Part of a small language model's weights.
Size: 16 layers, width 384.
Architecture: LayerNorm before each block, untied embeddings.
MLP neurons of a small language model. Each row is named by its layer, matrix (down: output weights) and neuron, and shows model dimensions 0-127. Each number is 200 + 30 x the weight over its row's rms, rounded and kept within 0 to 999.
A block is one neuron, or neurons of one layer that tend to fire together. After each block is what it responds to, as a language model described it from the Wikipedia text at the highest values.

L4.down215,182,218,228,182,242,209,130,149,220,233,233,177,159,205,255,237,173,210,240,206,193,258,142,239,182,198,175,181,227,146,197,212,214,190,196,223,202,140,188,258,162,200,231,163,212,211,217,214,217,223,188,215,138,203,177,245,194,201,174,232,240,234,209,241,179,214,213,257,213,212,215,220,178,175,183,138,192,207,205,191,204,158,177,190,170,243,236,201,186,191,186,211,176,185,284,201,219,202,172,144,236,188,195,151,181,242,173,181,207,233,251,176,176,173,222,230,174,187,243,177,234,163,159,167,193,200,167,175
Mixed name pieces and connectives. Fires on middle word pieces of rare names (Nel-ms, Per-era, Koov-ee), on "and" linking names or years, and on passive participles (released, listed).

L4.down1792,199,243,213,207,243,171,249,238,218,237,220,177,181,193,203,202,201,239,197,190,196,229,252,203,134,215,195,212,234,277,200,209,258,196,217,193,196,162,185,120,228,217,233,219,219,267,189,182,251,222,172,239,254,189,251,197,218,189,224,193,220,173,240,237,217,175,228,206,199,245,210,210,171,213,184,170,177,167,157,144,239,167,200,182,204,255,226,166,155,234,164,192,235,171,87,187,216,182,218,216,238,198,194,193,166,139,158,216,279,195,238,257,187,216,198,223,228,207,184,285,240,226,210,194,236,212,220,191
Word-final suffix pieces. Word-final pieces completing a word, mostly the -ović/-ić ending of Slavic surnames in name lists (Marković), also -ade (clade, arcade), plus modals would and could.

L10.down131,205,215,217,210,158,174,193,160,171,128,164,204,177,160,236,179,256,217,215,168,191,226,131,215,222,196,213,201,204,219,232,181,239,195,188,237,206,207,222,190,198,191,169,176,241,228,194,221,196,167,184,169,231,167,229,176,154,183,214,208,193,217,221,228,182,140,220,191,185,221,224,189,176,221,248,206,209,207,204,163,281,188,264,197,181,161,195,203,222,216,193,209,207,218,164,243,217,188,240,160,173,191,214,199,189,218,216,243,202,177,187,215,192,172,206,207,208,150,211,211,227,211,205,214,204,188,264,200
L10.down407,215,182,180,250,192,215,211,214,249,203,210,140,160,177,219,207,218,206,218,190,175,224,117,232,190,181,197,215,183,292,197,186,203,245,210,207,199,220,209,265,211,246,167,208,235,178,217,221,135,205,233,209,243,199,189,174,235,138,244,149,216,224,225,183,160,204,230,151,194,231,194,199,181,238,183,169,160,156,195,178,230,166,228,182,184,179,179,211,234,235,180,255,177,236,215,247,299,246,237,224,173,177,228,175,205,193,198,229,235,159,210,214,192,213,175,222,209,217,200,202,239,171,234,191,190,200,226,181
L10.down416,239,261,279,157,189,176,209,179,235,240,237,167,192,213,174,217,180,202,210,159,210,167,158,232,200,200,192,195,160,155,191,203,196,223,239,208,217,208,223,248,194,180,274,213,198,185,237,217,190,200,217,213,257,231,177,198,203,160,213,199,230,225,170,213,165,186,221,227,225,208,200,202,200,179,250,236,198,154,231,181,180,170,154,176,233,200,225,212,135,190,199,166,186,173,172,151,179,214,180,221,249,214,217,199,179,241,241,192,204,149,208,216,178,201,230,244,265,200,206,199,170,186,198,186,213,186,205,180
L10.down571,160,186,196,230,221,240,194,235,146,215,175,183,199,168,230,187,216,229,169,177,170,181,161,173,222,180,253,210,178,216,215,188,224,226,158,211,198,183,196,224,195,220,126,186,262,209,207,171,171,157,167,214,222,207,215,196,254,146,171,188,171,170,168,205,181,209,192,193,157,209,260,274,192,225,216,197,165,191,215,252,210,187,184,258,179,174,185,157,254,211,216,260,224,191,162,204,251,240,161,233,205,179,159,222,224,213,126,239,220,202,145,179,165,240,217,225,172,189,191,208,230,161,208,161,165,184,245,198
L10.down1003,222,198,157,196,195,224,161,187,202,209,167,220,135,205,149,182,201,233,212,191,239,224,165,244,160,201,221,244,146,251,217,208,193,206,187,226,189,221,193,204,218,227,143,174,242,213,172,197,201,230,193,248,220,190,222,237,210,174,157,160,245,204,151,239,201,156,191,198,151,207,213,197,185,217,195,181,183,154,188,203,180,169,206,247,233,140,147,109,206,186,248,227,233,206,191,189,213,219,224,211,237,227,180,198,201,182,182,213,205,155,206,194,169,182,225,186,245,229,195,218,195,188,245,201,215,155,200,202
L10.down1408,198,184,216,210,234,213,244,215,197,247,185,180,179,151,193,216,209,190,226,194,187,223,157,225,211,162,227,188,176,215,182,195,179,237,196,217,210,186,194,244,217,256,162,214,208,189,190,188,157,179,246,183,231,194,189,167,245,146,225,222,181,206,225,191,161,203,228,206,159,255,239,234,192,230,215,213,149,181,219,189,249,176,166,193,156,197,191,193,176,221,221,231,189,216,243,186,257,231,215,230,176,177,232,226,254,227,167,224,220,177,187,184,217,203,189,191,193,190,230,212,223,165,226,218,184,199,246,198
L10.down1473,270,192,199,221,140,191,193,182,229,203,206,198,185,167,222,172,231,257,152,206,168,154,160,212,232,218,196,202,197,264,218,200,240,178,169,235,201,171,223,233,231,251,158,187,234,232,170,217,157,187,278,199,219,233,213,225,205,163,182,218,223,225,197,235,222,148,191,237,195,256,218,222,192,209,237,270,133,175,195,206,201,228,206,208,203,195,197,175,203,178,197,248,184,202,252,242,239,207,213,220,193,182,202,231,184,235,226,223,229,192,197,200,189,210,169,167,222,147,185,235,201,155,239,162,179,214,202,217
L10.down1758,204,159,202,204,206,218,128,208,247,207,193,206,178,182,214,140,190,200,216,202,173,222,183,208,259,221,227,182,145,220,241,163,190,247,163,208,194,212,260,217,159,192,140,196,201,217,221,192,176,193,193,148,203,214,173,190,215,175,199,153,181,225,212,227,182,210,235,191,204,194,239,191,198,161,232,239,135,217,192,234,199,175,165,186,158,174,231,148,199,194,188,194,206,170,158,186,271,175,214,196,188,161,161,191,241,253,199,223,217,134,165,153,171,187,190,208,201,176,227,158,197,187,220,218,116,164,202,165
Pre-verb slot predictor. Tokens that directly precede a bare verb, mostly infinitival to after verbs or nouns like had, decided, unable, need; also modals, not, subject pronouns.

L3.down51,198,237,224,214,197,217,210,178,215,201,186,206,204,214,245,194,190,265,222,168,190,208,205,218,202,187,208,183,205,272,206,194,185,213,193,206,170,165,177,203,148,217,200,230,215,176,188,60,209,198,189,185,212,214,199,202,207,190,212,207,180,211,192,210,237,187,130,237,185,203,162,219,246,200,219,191,208,191,228,200,211,226,233,212,228,208,199,206,166,203,227,193,254,207,308,196,183,178,211,226,171,207,235,188,152,201,218,205,230,192,204,212,220,205,198,209,189,168,158,224,261,209,205,197,160,195,172,214
L3.down52,216,236,231,213,208,237,168,217,204,228,186,213,218,216,200,205,188,167,228,111,189,153,191,172,212,175,195,185,213,193,198,203,199,236,196,201,229,198,196,217,195,206,194,183,202,160,223,79,207,211,218,236,181,225,186,244,226,214,217,189,196,198,165,218,261,200,211,198,242,216,202,195,231,199,188,210,204,174,201,197,199,206,189,218,194,218,179,206,230,92,196,203,209,184,226,220,178,151,142,222,211,212,253,193,236,225,216,216,189,202,201,182,217,203,207,216,211,165,191,247,177,211,212,214,141,195,206,203
L3.down259,183,260,215,190,242,177,217,199,193,244,183,208,204,213,253,214,206,189,201,139,172,180,180,284,183,164,180,137,212,199,195,188,213,184,219,195,218,177,202,202,198,179,230,167,236,275,211,241,162,199,198,175,182,211,215,228,228,206,192,186,194,183,196,238,209,207,224,200,237,150,162,222,183,191,242,194,201,219,186,217,175,169,215,181,211,159,212,207,155,84,201,232,216,226,280,195,182,217,243,170,183,222,195,177,171,206,194,194,258,199,201,186,206,206,202,206,215,157,117,201,221,210,224,205,174,214,290,202
L3.down468,181,216,208,143,213,166,184,213,206,283,200,198,210,188,229,209,198,158,206,106,196,146,221,165,202,170,190,116,195,157,194,194,198,190,203,197,161,156,192,196,178,206,171,129,223,241,196,136,205,258,154,234,201,211,186,224,218,218,194,197,217,189,183,211,215,219,175,193,244,191,209,230,289,197,214,205,204,194,206,213,209,166,219,204,194,205,177,227,251,169,183,214,192,193,289,165,194,235,236,230,236,207,218,170,249,211,196,198,146,181,208,212,205,198,206,184,187,223,175,214,98,216,211,148,125,200,245,199
L3.down491,236,218,214,222,122,233,175,219,202,185,215,185,212,206,291,194,219,221,206,117,183,157,199,267,184,212,205,109,186,189,194,197,193,245,199,215,191,194,192,208,195,211,145,204,204,213,183,242,181,154,201,158,209,195,209,222,181,183,169,215,221,196,178,199,230,213,164,205,221,251,175,216,196,199,220,213,214,199,189,232,161,235,208,208,194,225,175,221,280,192,193,220,181,205,242,180,191,131,213,200,168,203,256,167,229,199,209,194,235,189,184,205,220,202,197,184,178,200,194,212,221,200,161,213,192,207,214,221
L3.down612,198,189,211,232,211,150,177,212,198,227,168,206,227,179,243,228,199,170,236,157,207,174,222,199,217,164,201,191,195,179,210,208,181,250,202,170,189,253,205,230,120,187,226,234,199,142,204,61,199,247,199,226,218,219,204,191,205,216,208,161,213,212,196,185,231,223,270,150,170,236,187,183,130,194,203,227,164,189,167,233,168,183,201,219,201,244,192,200,228,150,205,188,127,198,204,164,185,197,165,170,206,211,147,245,212,202,222,225,210,213,198,192,184,200,216,195,165,186,196,210,127,216,281,245,234,204,270,210
L3.down1316,194,223,211,234,216,137,225,212,207,224,165,206,214,164,343,208,190,226,194,245,175,191,185,212,178,160,199,118,193,252,204,210,204,219,200,216,189,181,203,205,173,191,218,240,214,192,195,123,208,172,188,216,208,200,193,220,178,179,207,217,192,181,192,229,228,185,234,202,208,162,195,211,135,186,211,206,203,183,208,211,190,196,236,201,228,225,223,208,193,124,238,210,145,196,226,206,186,202,176,140,155,196,168,206,232,222,220,211,249,193,217,189,206,200,207,222,210,192,159,264,178,216,166,150,219,191,224,201
L3.down1824,220,142,238,178,137,193,185,200,197,173,203,188,203,179,151,170,209,151,196,197,223,150,198,210,222,206,195,180,211,199,191,163,205,139,189,176,120,192,175,188,250,172,122,230,189,138,190,205,211,215,197,183,213,221,204,214,246,213,221,176,200,212,156,204,254,228,192,196,196,224,182,221,302,205,214,199,168,210,219,213,219,208,204,195,193,191,165,151,125,200,205,184,208,156,286,251,218,164,233,191,219,206,192,176,184,204,198,206,203,194,190,205,207,181,205,213,174,180,229,253,171,174,129,227,154,190,324,203
Word-final "elling" piece. The "elling" piece that completes a word split into subword tokens, as in telling, dwelling, duelling, Jelling, with weaker responses to "ings" (evenings, Holdings), the pronoun or regnal numeral "I", and scattered common words.

L3.down426,247,187,184,169,158,150,184,163,191,230,219,205,189,138,104,196,187,209,208,236,210,145,179,179,218,207,200,195,192,183,201,211,171,212,188,186,117,190,180,200,166,211,200,309,195,222,202,144,205,221,186,211,187,207,223,220,198,180,202,208,171,233,157,180,258,217,245,201,240,233,188,193,207,195,213,202,248,222,200,206,208,213,189,184,221,252,197,197,180,118,150,202,200,153,162,138,195,150,159,196,221,186,222,168,180,194,188,186,209,209,204,213,194,208,204,177,236,227,211,192,223,204,195,209,218,189,235,206
L3.down431,197,113,204,235,212,278,206,201,192,233,188,204,218,217,113,224,198,223,213,243,210,191,240,210,192,208,179,210,192,232,205,210,196,193,190,198,199,215,207,198,277,183,165,250,184,147,198,153,195,248,204,191,186,203,193,246,183,189,208,241,184,222,205,222,167,194,220,228,182,166,175,178,153,206,177,224,187,213,216,208,208,234,200,190,152,197,206,258,176,64,229,209,155,184,190,184,200,212,189,241,214,212,188,201,216,195,164,209,229,180,181,221,220,196,208,231,177,168,142,150,265,192,200,190,156,203,170,216
L3.down770,193,215,209,178,141,256,239,218,182,171,200,183,196,192,110,213,173,217,200,240,169,213,232,248,206,186,209,212,210,153,186,222,195,137,203,205,172,211,207,205,232,187,201,215,196,141,202,290,186,170,227,228,202,201,189,181,184,191,191,185,202,200,198,222,233,196,225,175,236,259,193,196,133,191,180,205,196,187,229,201,229,223,224,206,213,157,196,267,212,200,188,186,182,197,314,185,223,237,127,199,169,179,248,268,236,191,193,211,259,201,202,180,207,224,202,218,221,213,190,166,198,190,206,214,248,186,280,196
L3.down1121,221,178,200,213,209,192,183,183,194,168,188,207,226,172,122,222,200,167,219,229,192,147,223,208,164,218,181,234,187,218,222,201,190,180,192,217,209,130,190,211,284,178,175,243,192,151,223,188,224,185,222,180,194,204,182,249,170,196,218,189,193,187,203,225,254,206,238,147,183,178,187,196,219,209,196,207,197,201,188,193,216,168,194,197,178,210,189,215,203,113,177,194,167,238,218,162,213,117,183,199,182,207,210,239,217,214,188,194,235,204,201,189,206,202,210,215,212,166,191,138,211,213,243,183,230,199,227,197
L3.down1174,204,188,218,215,171,207,235,217,208,226,212,205,231,174,46,199,207,206,204,250,196,129,240,227,189,214,220,211,202,157,199,185,210,171,200,188,185,162,194,206,269,188,211,178,209,173,200,150,214,231,204,241,195,219,211,174,143,209,204,190,186,183,226,188,173,188,227,194,208,215,171,199,184,210,166,208,221,203,234,200,223,185,181,206,197,175,174,229,185,166,202,157,175,188,218,218,221,187,188,214,263,206,174,257,201,203,190,200,259,195,199,210,201,177,209,225,178,195,257,187,253,201,207,196,214,202,305,202
L3.down1512,221,170,191,198,197,204,233,207,191,147,184,188,191,258,185,233,201,202,210,249,194,234,177,195,173,169,204,244,197,246,196,206,193,187,198,186,172,191,195,192,236,196,191,213,182,246,215,218,180,142,191,232,196,192,214,185,146,204,224,194,190,191,232,242,182,205,277,244,231,175,203,184,274,197,221,185,180,193,226,220,198,228,170,203,198,202,175,206,167,100,200,211,198,222,206,178,198,172,238,195,197,188,161,212,213,216,177,189,236,224,206,158,187,195,218,198,185,123,250,205,192,196,199,177,176,210,270,210
L3.down1594,212,241,192,233,176,231,205,190,199,165,192,188,209,226,77,199,209,204,223,196,210,221,217,195,200,183,202,233,207,191,194,219,195,180,202,171,185,218,206,211,217,198,239,242,161,178,188,152,168,140,219,158,190,214,212,181,226,179,198,126,187,204,202,179,180,200,195,251,199,196,220,208,206,210,251,207,217,177,202,218,228,186,196,192,231,210,183,200,129,172,150,181,229,185,253,202,181,210,174,221,272,197,129,246,252,219,187,190,160,196,192,194,207,177,198,195,227,126,200,196,115,208,235,184,211,192,217,217
L3.down1909,191,182,191,186,160,268,159,210,190,126,187,189,206,184,120,212,179,173,196,290,181,178,188,131,184,210,225,194,212,201,189,201,206,196,211,187,185,193,204,181,287,187,147,249,181,203,219,263,203,170,222,170,202,198,175,177,175,189,206,210,204,239,201,224,248,195,246,197,229,149,193,210,148,202,210,204,220,206,191,162,212,228,220,202,154,213,197,197,183,120,174,233,218,158,164,202,209,147,168,252,211,196,261,208,231,185,175,186,253,211,171,194,208,200,215,199,215,209,250,172,243,196,200,191,251,182,287,212
-ology word endings. The suffix "ology" completing field or subject names (Psychology, Philology, oncology, Anthology); more weakly, final pieces of surnames (Ovtcharov, Chowdhury) and academic-career words (scholarships, assistant, law).

L10.down471,184,141,216,166,160,156,209,203,281,160,179,187,225,208,263,167,247,201,164,207,220,211,195,201,222,250,149,177,209,184,193,172,176,215,170,242,172,200,176,192,153,176,168,185,206,195,196,192,172,204,207,218,181,210,216,162,254,156,195,244,239,185,186,203,198,237,182,162,198,189,193,200,204,174,196,159,228,162,168,240,189,137,262,183,178,227,205,244,132,130,221,195,252,187,186,195,205,199,200,174,162,204,235,205,161,187,159,183,235,249,256,216,217,174,159,193,256,271,180,195,196,179,215,227,230,170,205,203
L10.down662,185,202,245,217,200,151,206,140,194,156,207,172,205,247,136,157,168,188,162,199,186,200,241,207,212,218,187,183,208,253,177,160,182,254,205,219,229,179,211,265,165,216,169,190,216,183,202,169,185,215,210,139,201,208,233,206,201,170,226,231,192,183,224,177,181,168,191,193,215,206,197,262,209,210,249,194,148,170,138,193,210,202,199,239,178,220,206,168,136,228,199,168,197,246,199,198,195,182,181,209,198,199,149,238,213,250,200,213,176,199,156,245,193,243,183,220,241,236,239,172,208,182,225,198,208,216,190,135
L10.down1140,221,235,229,132,225,185,209,162,200,171,194,222,146,210,167,211,222,126,174,192,193,197,196,264,173,209,144,186,194,138,268,153,212,147,180,236,201,168,173,231,167,188,199,154,191,189,156,128,209,253,182,192,183,272,189,239,202,263,229,221,211,230,200,230,207,182,185,211,118,146,223,185,193,222,222,194,179,198,196,204,225,202,179,191,173,209,162,190,181,186,176,191,201,176,171,169,173,151,193,241,202,222,199,176,174,201,194,184,161,255,209,207,205,185,130,169,175,189,209,264,222,214,206,181,206,227,158,188
L10.down1374,226,187,183,179,145,207,179,236,198,219,198,158,149,203,225,146,235,168,173,120,192,202,226,207,197,192,214,157,175,190,226,187,239,190,191,218,214,150,202,177,197,207,196,221,162,211,178,161,124,190,276,212,160,195,218,199,212,176,195,219,253,216,208,171,215,173,222,207,194,157,239,177,221,207,155,217,198,169,223,231,206,224,175,229,235,203,183,243,182,186,190,221,166,239,236,187,189,243,181,190,219,205,212,188,211,182,262,193,228,158,192,192,170,169,173,226,189,191,156,243,214,173,237,182,198,235,92,234
L10.down1477,185,200,207,144,227,161,239,195,221,230,245,232,263,232,227,191,207,196,202,162,173,184,171,229,214,162,185,199,220,216,216,185,189,178,188,167,216,171,174,185,191,183,195,211,247,189,160,201,236,172,217,205,159,238,214,218,193,179,215,187,219,160,203,228,214,189,231,202,177,245,173,239,193,233,218,184,208,167,187,221,200,226,231,166,181,222,154,244,194,191,191,257,141,199,176,214,186,149,236,139,186,164,201,131,200,181,249,167,213,218,159,236,132,227,288,224,188,198,229,206,213,243,170,202,166,241,211,170
L10.down1531,219,173,233,205,208,181,185,203,149,175,234,190,187,201,203,186,219,212,174,206,198,184,224,199,254,216,190,251,272,187,234,237,212,152,185,245,194,155,180,254,265,239,202,236,122,216,212,181,229,137,173,184,170,198,185,183,160,206,210,195,181,243,190,178,209,150,146,157,218,207,197,206,268,185,178,157,204,199,226,191,134,228,237,197,255,171,235,178,210,241,231,192,203,207,176,214,182,213,191,211,182,189,208,169,178,169,196,203,216,232,171,223,158,176,200,133,220,153,161,191,238,184,175,190,198,221,254,248
L10.down1548,284,199,132,234,221,197,173,168,208,211,207,195,159,187,240,215,216,205,242,255,177,188,201,168,203,209,202,154,236,205,250,192,250,182,137,208,201,165,154,251,192,255,204,181,231,207,198,253,239,214,253,119,211,173,201,191,214,189,185,159,180,204,207,236,159,157,219,209,211,219,222,165,196,215,148,189,209,196,150,225,188,233,188,173,201,196,216,175,288,214,168,224,194,243,159,207,198,181,170,219,229,220,209,240,118,156,193,240,181,179,245,139,184,167,235,198,221,194,203,213,231,191,202,182,229,205,216,192
L10.down1611,200,218,240,173,179,218,174,207,197,158,235,201,231,158,221,198,224,147,153,182,184,184,146,222,162,236,150,175,192,172,190,205,208,175,204,197,193,163,195,220,206,162,253,178,158,219,193,153,174,207,133,171,206,221,206,257,213,147,198,207,176,160,175,222,208,219,194,194,174,228,209,220,206,187,187,181,203,172,195,245,196,149,245,203,164,163,200,205,163,226,175,213,217,170,181,209,183,220,154,191,188,211,168,210,199,167,187,163,200,192,191,191,195,182,200,199,219,217,209,223,231,162,218,146,228,231,277,144
Passive verbs and name fragments. Past participles after "was" or "is" in release and creation statements (released, created, announced, approved); also mid-word pieces inside names, often after a capital initial (Dig-by, Dow-ie, H.-F.).